config.toml
num_hidden_layers = 10
hidden_size = 512
head_dim = 64
intermediate_size = 1344
norm = "rmsnorm"
norm_eps = 1e-05
positions = "rope"
qk_norm = false
bias = "none"
init_std_down = 0.00465
init_out_by_depth = true
weight_decay = 0.015
dataset = "wikipedia_en"
MLP neurons of a small language model. Each row is named by its layer, matrix (gate and up: input weights) and neuron, and shows model dimensions 320-511. Each number is 128 + 24 x the weight over its row's rms, rounded and kept within 0 to 255. Numbers have three digits each. A neuron's up and down rows have the sign that makes its largest values positive.
After each neuron's rows, "fires in" lists the words (lower case) most often at its 100 highest values on Wikipedia text that the model never trained on.

L3.gate116:144122121114130136120110101158123132103131109107106140100123165089131109115137117113127155158159110130144118121105138132123134145119109136148157111130121120113134086088112115138106096166088120141159137069126123097128141075102108117098117163129137114123108180144170105127157142116109133105131126118117100143128116166133140143114113156145155108149144123096106166124079138097116116099159131137145085143125144136089115111126153127135139114033095136109130119155117154085084141133167144134152149158131109141146104126128127124111121107150121114109130105172134111101140160098163131135
L3.up116:110091178188106127136098170139147126136149145129104104099120093165135095078115112120110125102122094108128122113130168104132130134144116146150119105152113123117157134162122135090080130127078119159135155141101128112095139163117169142178137146140137101109105111117160131150102083165100118094094105125102087143146125136145104080161130119125159118089102130156135091127145092116150140140134150153093114121161123178143120179175141115152104197149097095139145166098109122149160147130142142124158131133127108134117096126121151128156123130090152092109098130143119126136123124128154089116
fires in: "and", "but"

L7.gate1171:090128168110109129128103122135100118099157151109149159128088128147173137139155130091156103121141125109129080139149093100102134108129097109134156138092152143180091089109149097115141101133111124081141165089135132092141117142119122057166131159110114159114072090158123143107098121119113114129146152127120150137100138118130132147150131131106060146144138153139151102120133132098145145098131154147113151112136111155105173128116090145173162124143174093119105144148147153105119155156099134129147130109102105147125116137126141117126156111135104148104110133133110142126112109118168112160
L7.up1171:138151124158146156155108110181127147134136143142135143138125127130068123115161144159131142105098127112112151112072128095140144096137098127165131138134157166103116108132131100116126102138131152131090145143130105145115162125142090102150147149110166114125151129117133122148084159113145120120164121123116102123134132141177149140137134138092102135109159129121127120121154105149108150135128125093129130150138119101130157121109115134099125128137137187141122136153130118084168155140116127142116115119162160149106121109121189161121109121117142125121140102146169092146119143127118155132
fires in: "of", "in", "united", "for", "the", "by"

L7.gate13:114110115134100102091146137156118121138145073122124126129111128100144117188114166156121152127146149142106092168200129142158107118113103099120148107161107179138130071135106120145150172136138168143117161157129123109154144131163121122150134170113106128173116113131107122145107111144179145097101161114162162139111168096167122110143111119129118169141134120108126125124128109102134108092143148164142108092142099170098152101146104156127138132086140130139149156105107144131129105115107112137175087139147138137069104123120174105129139126126109126134109118124187180176138138174133142114
L7.up13:146117133122141121146100121146133081150117098126129141163165135124120096160073105139180147164113096124114151146113128124145154143128104127115125109131155132121095116096139119140103142136125128127136152091148110103137119107140136145157096150136108118166135144115134114147088133081132129103125112109093110157119085131135134099156148115130160149142154133102125132129095127126146133146088088102146113120099126119136146102138143153161171085130169141144132110123149155113167112144107155139148153094149119069114111088100136110126204138113150142127126141066165146108134163155101133196
fires in: "of", "the", "s", "their", "his"

L3.gate202:132150086128098145118092146100131157122130128135121080174152142121144101150141131163115114146088157140097139092131170114152165138151085192154148088103140186125141140118103164147135092092133124129107157130139147093142118126157113120112101128133116179110178158156142167137137097129164119122145126132124123123127157107119135111120153139123124113114109144153137159140100124180155107152122146143082155138122171100112114136125168102162172104171112106130095166155152120127166140121145107133114153144152140105129082139123109085098172114115118111117090138114134153130138123145152116111
L3.up202:141095128121101151064177147068111178089140123105172114118135170164149111162137139117121149146155168130142129144128114127158100144131132118112113122112121150124114130141134169117101151195087123114116148123143107063103159100148128091139129135121156148133168130156125138137164122146112141156113125143112184152117130124119135134172142108094125103098135126122147147127108141157124144135131090096125119146114116174169136156103162047092139146146104156143109131112177137092130106149157134123161134121165109140130123140104102155137133132104151125137117173130153148127101170175143127102
fires in: "years", "days", "year", "months", "times", "appearances"

L4.gate1078:106150124136163105137145103126099109139133102068141092145109142165169102132144116152134135129136136156141112116097138145175137136120119102146171114104134126141126157148101147106127132107115126165129130117118141104133094068105126174163141080083167171147130151104149152105173149154154128129124172166113130135185074122120118175115052106150133153138141106132159121090111161152115160089105130112099124088131126124080103111136125104110111130134107144144145147119118151130145122160073105092103132149136147155121152099130124151127172107142154096050148114111093149139118121115155107115
L4.up1078:091127113137102140146140116179134122120115095133141148104109123108122127174119148090118144143124142104113174096147152107140148159148108102144126161105127112152157116083088090127125105091114127110111129122165157139141105156138150115142143180136113129116102130107171143138151134081105081135111105105161122090125109146124111103139126089140161091137126134129131137103133123138146121122131116138160098148096176178135148120132144109112128140108116114176112092113128116148126122129152127122142122133122149100059110097123117115066132138136132121148146161106159109133130089112145130121
fires in: "both", "between", "either", "another", "two", "whether"

L7.gate275:134116114116176133117137133167153105083118197149125102127120133191121098097105135176117156070079165148136104145152110124129142111089119161089111130086163184157160108099161103130105118117110138108131112102123151133107102134064139095157123151126118151131117147095118116119095097165134127119132103100088126116160115108131130133134117127170148120172136119108103128158151129106136103115155135103132126115146131147158086103140141172085155120151153135128148094124146106121153148129131137132154160140110157174123122153137158114107134143103080134141108130145118068128121148153138088107
L7.up275:109157105144141197075141120118145150115141175154129123129144125159143109111102133129160123137137170128145110166126116116135143087137096155075122136133127136107159103097132137132150116128094167123101138136104138134141155119123149121141131156179092154098124107158126128168164115160137108136123115136144117151144106132128156138091142124189099114131140124143138090129137088123151135164121114100181127119096158154097110145134096171110103178138149121138115154143138111138086168112109105108114121146149179132150135120130171118158125114150118124095103136157161123148127147107119099126
fires in: "during", "of", "after", "since", "before"

L3.gate961:161121093139108098153174150125096148115152159118152123090118121113110125078135126178137099177138106133089127097137164115159123120105140112154135113180112142115165156151108145111104129168121177143092152091156115172130131147132112124169170105143133182132071112094141168138104109148144103110114131150163158148141111070143115173141143125114121139091122131152124081113112083166078141126098163090129156164122102137155117118120099138133137122124133102157126103144112134102124142122148106126115128088126168126098149108134132126150155095133154093160136121136164138102125120147110117147
L3.up961:193141135172125093119120147140125147136189132137117160117109112153122077133159127155131128110166119145093179118155111119141099111118132107156102132141115160119129112097136131108101096155131172185133146143146111119144134139086092128147143145082137131159159129093160159139112121154138163130090104150121097147135175133159131117126133100116134119135103185141114136104152103112082119136143126124168107108135107120112125097106121152182150140149174133128113077099103124181093133142140143119139149129096103143172130106131139145115124079151139106093143108101120163160128121164140145142
fires in: "north", "west", "east", "south", "middle", "mother"

L7.gate912:144125147102133122116115179146053169155127139144133097151108118146110119141159117176142149132136113193121080136138153141143095141132142114119112088142090105079151111111098180120115115131139144132104081135109160099138131136120117146132174128174159112160136130093170121133144112142105108117137128099094125087123102159121085154143109105120133116129131116088108096118082132113149100157140127156115113074160116160113154129121129145132139142097126141151100126198134130149121119102122135106104130145140143134137116116110144165119104094122141198155122117139159131143122117120130127095
L7.up912:134119136117136148128138153146150163155122137171124137098059095144149176100114141131148169126115144156144082155112133131147139129129122165159092126125137163140176116133126141118091175089158160159113172099144129100143109098151117157129108162138142134142156129108108134134090102109099135129148141109151132112144104120136110149119120129123141100125127115141068149128090102147136113118116135167114142149124111116108125117175116106114089139160099133137104174133075158122135130122136105121107136138117118129115138155113166120114195102069113160150104119140127176135105127070127139102
fires in: "and", "his", "her"

L7.gate694:099139151181148125124139123115128093100081124133126156158118161133111121173106120108140101125145119140120122153117125083130113141136131143148121097139147182131105158154140100113149111142113107193100108158117089122121156143146121110130117170131145106131174108155129119107094070127124153140117120117097140188118124142136161122189145113128103139093172081127127103130168124124140114121149125107101142140151121185104175111116137160122114142131144133104105169048102131118165104151120132115161142166079121121162118092119085125135125131106128110109167137119151159128129143143115103082
L7.up694:090120110141146133129133129124149101087162087090160109100142130102135139134120089115161087131092127110129123132105113152087091061140151107141109169138124139158177179158127126143139159184133126148157130108154157116146144095133090112126155126119125101122140157120194092136117117109118141143142107118121121110104153100155151109164156116110115113107145113147139157127108133158117134114111092116158117137103124141172154159142192129150126147174130096139058140085123154095130098130114155110116132104103158139157108172122182108092142151083136115102120153123108129149147163151132155106
fires in: "years", "i", "days", "year", "months", "weeks"

L3.gate741:116121107136144106134156106135096138086116113108131098144106115131091134132119147126118110109100146155105114165135138112145140130132077107080102123095132131105185125179112136170087139131156157103134134109145165087095145121115143103140120114126123123118080128130119137089109144175071092122126117082085156122124087147112111135130108126115138127163116110185094119147136101114163117125155130094141146124128121129164100129079152151076122170129109120117127073111103177112108121108097119147097096140132098157084079122129109146067126135169080138139125122180176145126142133110138140156
L3.up741:097151111144137150121081089103186138101157152115124171119184128126113135115132107128137091159111132142122134148126118134112082138113162164077153105106107102141133094113117124147140102139169117154133162120132143123133138142162152052128176096117092141117124102139131089113136151091136083111126156092123153122136092175125168128158119147126085131117177156094104147147122118115129114122100157126146159127114148111144127151097136134143079122164203127135109082105126115148130144097161109117124119145150191139125172186125138104092134150120150062141112132144124122148156117109130094142
fires in: "before", "as", "to", "of", "after", "and"

L7.gate214:133159148137129157122125124151125146139162121106180129177102162125143112139143101173131135104147119167108100135071175136097110126122082145141138139141124122126177128082076131135092159157109107130116118135120103159154130151085095128113153116109146126154120125136136131099161134151112163112141131093143122160111097103109155103125144133118127169137191145123133084161103141121114098153162152114095100127137139136091128130127156195116110090126138132141135091159123153084128123103081118145147175162101124103136129105128126128166100144123136149102081169108154159165122163126101111116
L7.up214:170150169083088118102120096122127171126154144117133143136115109125147122119143101161138158097119124144087112072168159121143136128134108130132093112067089137115156137120104161155127082129107137146141119153097111125135182149143129145113147122106155135155132101162115118137170097135110130107122150134130140184155112137105156074138118158094154109171128162126109120124106149156106089157148160107095103186122177119099125152148125182128063152093143112134123154126155148100141108097114112102131165130126149139091110122139125147143130171151118125075103191148137113154107116107139132182
fires in: "its", "s", "and", "in", "same", "their"

L7.gate950:149116143110100138136161115158090145122151153107132111099076129098128169145148097150149088111102118136096111140113133133135151136105093184152125082127136128133119144107091129080077090142133149138113142167131093099140143134115135126151134127084172130134119114137101162128118117141109092104069112139157136128114112150111118146117147086075107165100119125100166150150123147165128142120137106145137088137106144132139127097146179160167131123145148107164154125085113134110141093134159116061122158168181100147127104097122119175137144148123122081136134145119162105108133076092142101116
L7.up950:136158128114144140142124130155108109103145159108125133137138112141131105136140124110135094106154111149101167091136152142119090115112112122123099099152137148058138172095130106135115142165134130141137091136126154111110129127136114135125104145107145088150121092124124134136136072102163119117121109129097080196111182134109105148145129146098152178094127127126125123120094123145152112161162130144140158171111126115162127101154129140126154090140155118171104162128154146127106091093123123166149123117188124105136112096127124130100179110125145139059134118128149164127109137130112137128
fires in: "west", "east", "south", "north", "western", "first"

L7.gate792:137094129154062094134140090149128115131136141164111151093157129131118093116138145140166097126087124146147133107117165075122129123090168155102120120105137115100117077139085123111101106085112151121140133110133118090150121164155131135141132188157150198171065167107121133117111074116084132137110161087160116191151136165118143119098163148116187123169141122137165097121143137136127098137129112139128154143109106129107131093124123154125174131129072149140103140107120118114087108179186125092090166113151131111132144126098146141121144127139132111149128123146161166130101157192143118104
L7.up792:160133097114105121112103124150095099098149177158114125128113097140148128116103129120124111123206112104092069158093123124142126091171095123115119101185118102093112097090133109129126156177132153088158109112149162093063130075184123135138115137134154152104161129150118137102143112141091165143086123148099105121099158142110107090110130140130160152163133131124128108140140075137141107164079139110178130117125156109149108095161161153145120126104117116132132130113135128145178157105131129121171123131139109135115101156158133135160119142123140085160073098154104156098125134122124104129
fires in: "and", "but", "they", "he", "country", "club"

L3.gate1220:132065123078093112154135147125112134113128110109169109122107112147157164098111170122125155087126104131137113090134098112166116121135128111157143156132141164141105108087146138129104136086183107102150151111126107139112127109091093126135139140126149158159145113094123097140054120102124134118132147123150142122128161178090111118130125129123124170152131117167115086119107113142124120172159108092095154149123127137165120120149154137162172194166145120126107169135118141164126126160116149130178111114174117115094182122123125144140124116125115122164125184134129150103105127131112128167
L3.up1220:121150172133148076109123163148151139084139117148115122099101128130104128119136141123131130085158096105121093100109077100123139140140157130122135140109087142118152137103124103110137142152134140090139095122136122091135126130120106123137109150130127117130155136115084099183094141133120183151158129150116096109141130119099121142120168126117118118163190114148103117103126128109095115129150141120101117091120118133148142175118155128138135146131160099141156149156124130118113144095109162133170127150204154116118107102131126107097129136108108166096114125143086128168150156096113137149
fires in: "of", "in", "with", "from", "considered"

L7.gate1275:133115133163128114127159117104169150167141158141101137079117180106112119173101120131150119131136175094146112165111172141128128160125123079102129111095140126136119114186140136104106150092158117118127153118134158124117143109109109070148097127146133107108137126142123144085098109154103100110140112122156104122147133103131115171122139101119120122156140088114099151103163140087153139107139094085139146118139124089150095141126111094111122134126174131135120111134107142142100143123105103138161144135134122147114147119123113149144149154137171152136109140139135124141095121119154140126
L7.up1275:093168085171110121094118119109144159105102182140152121146146131149106104128112132107144104119118101119079091111150151103130121097092095148117097112196161141164133120147097097173125126146099102174147148111133176106120158142121141109160109137145164118154112136122110151145146128180134148120151106115120119158148100141128140088192109139140118121127140154150148083131105104121151133179134110174131158158118121095089117113130104167114101189100150118094121129148143157109151134087121090193108153124141132145147137121145133131138139092102127153146127124095140118164157147128106151115
fires in: "after", "for", "before", "of", "by", "since"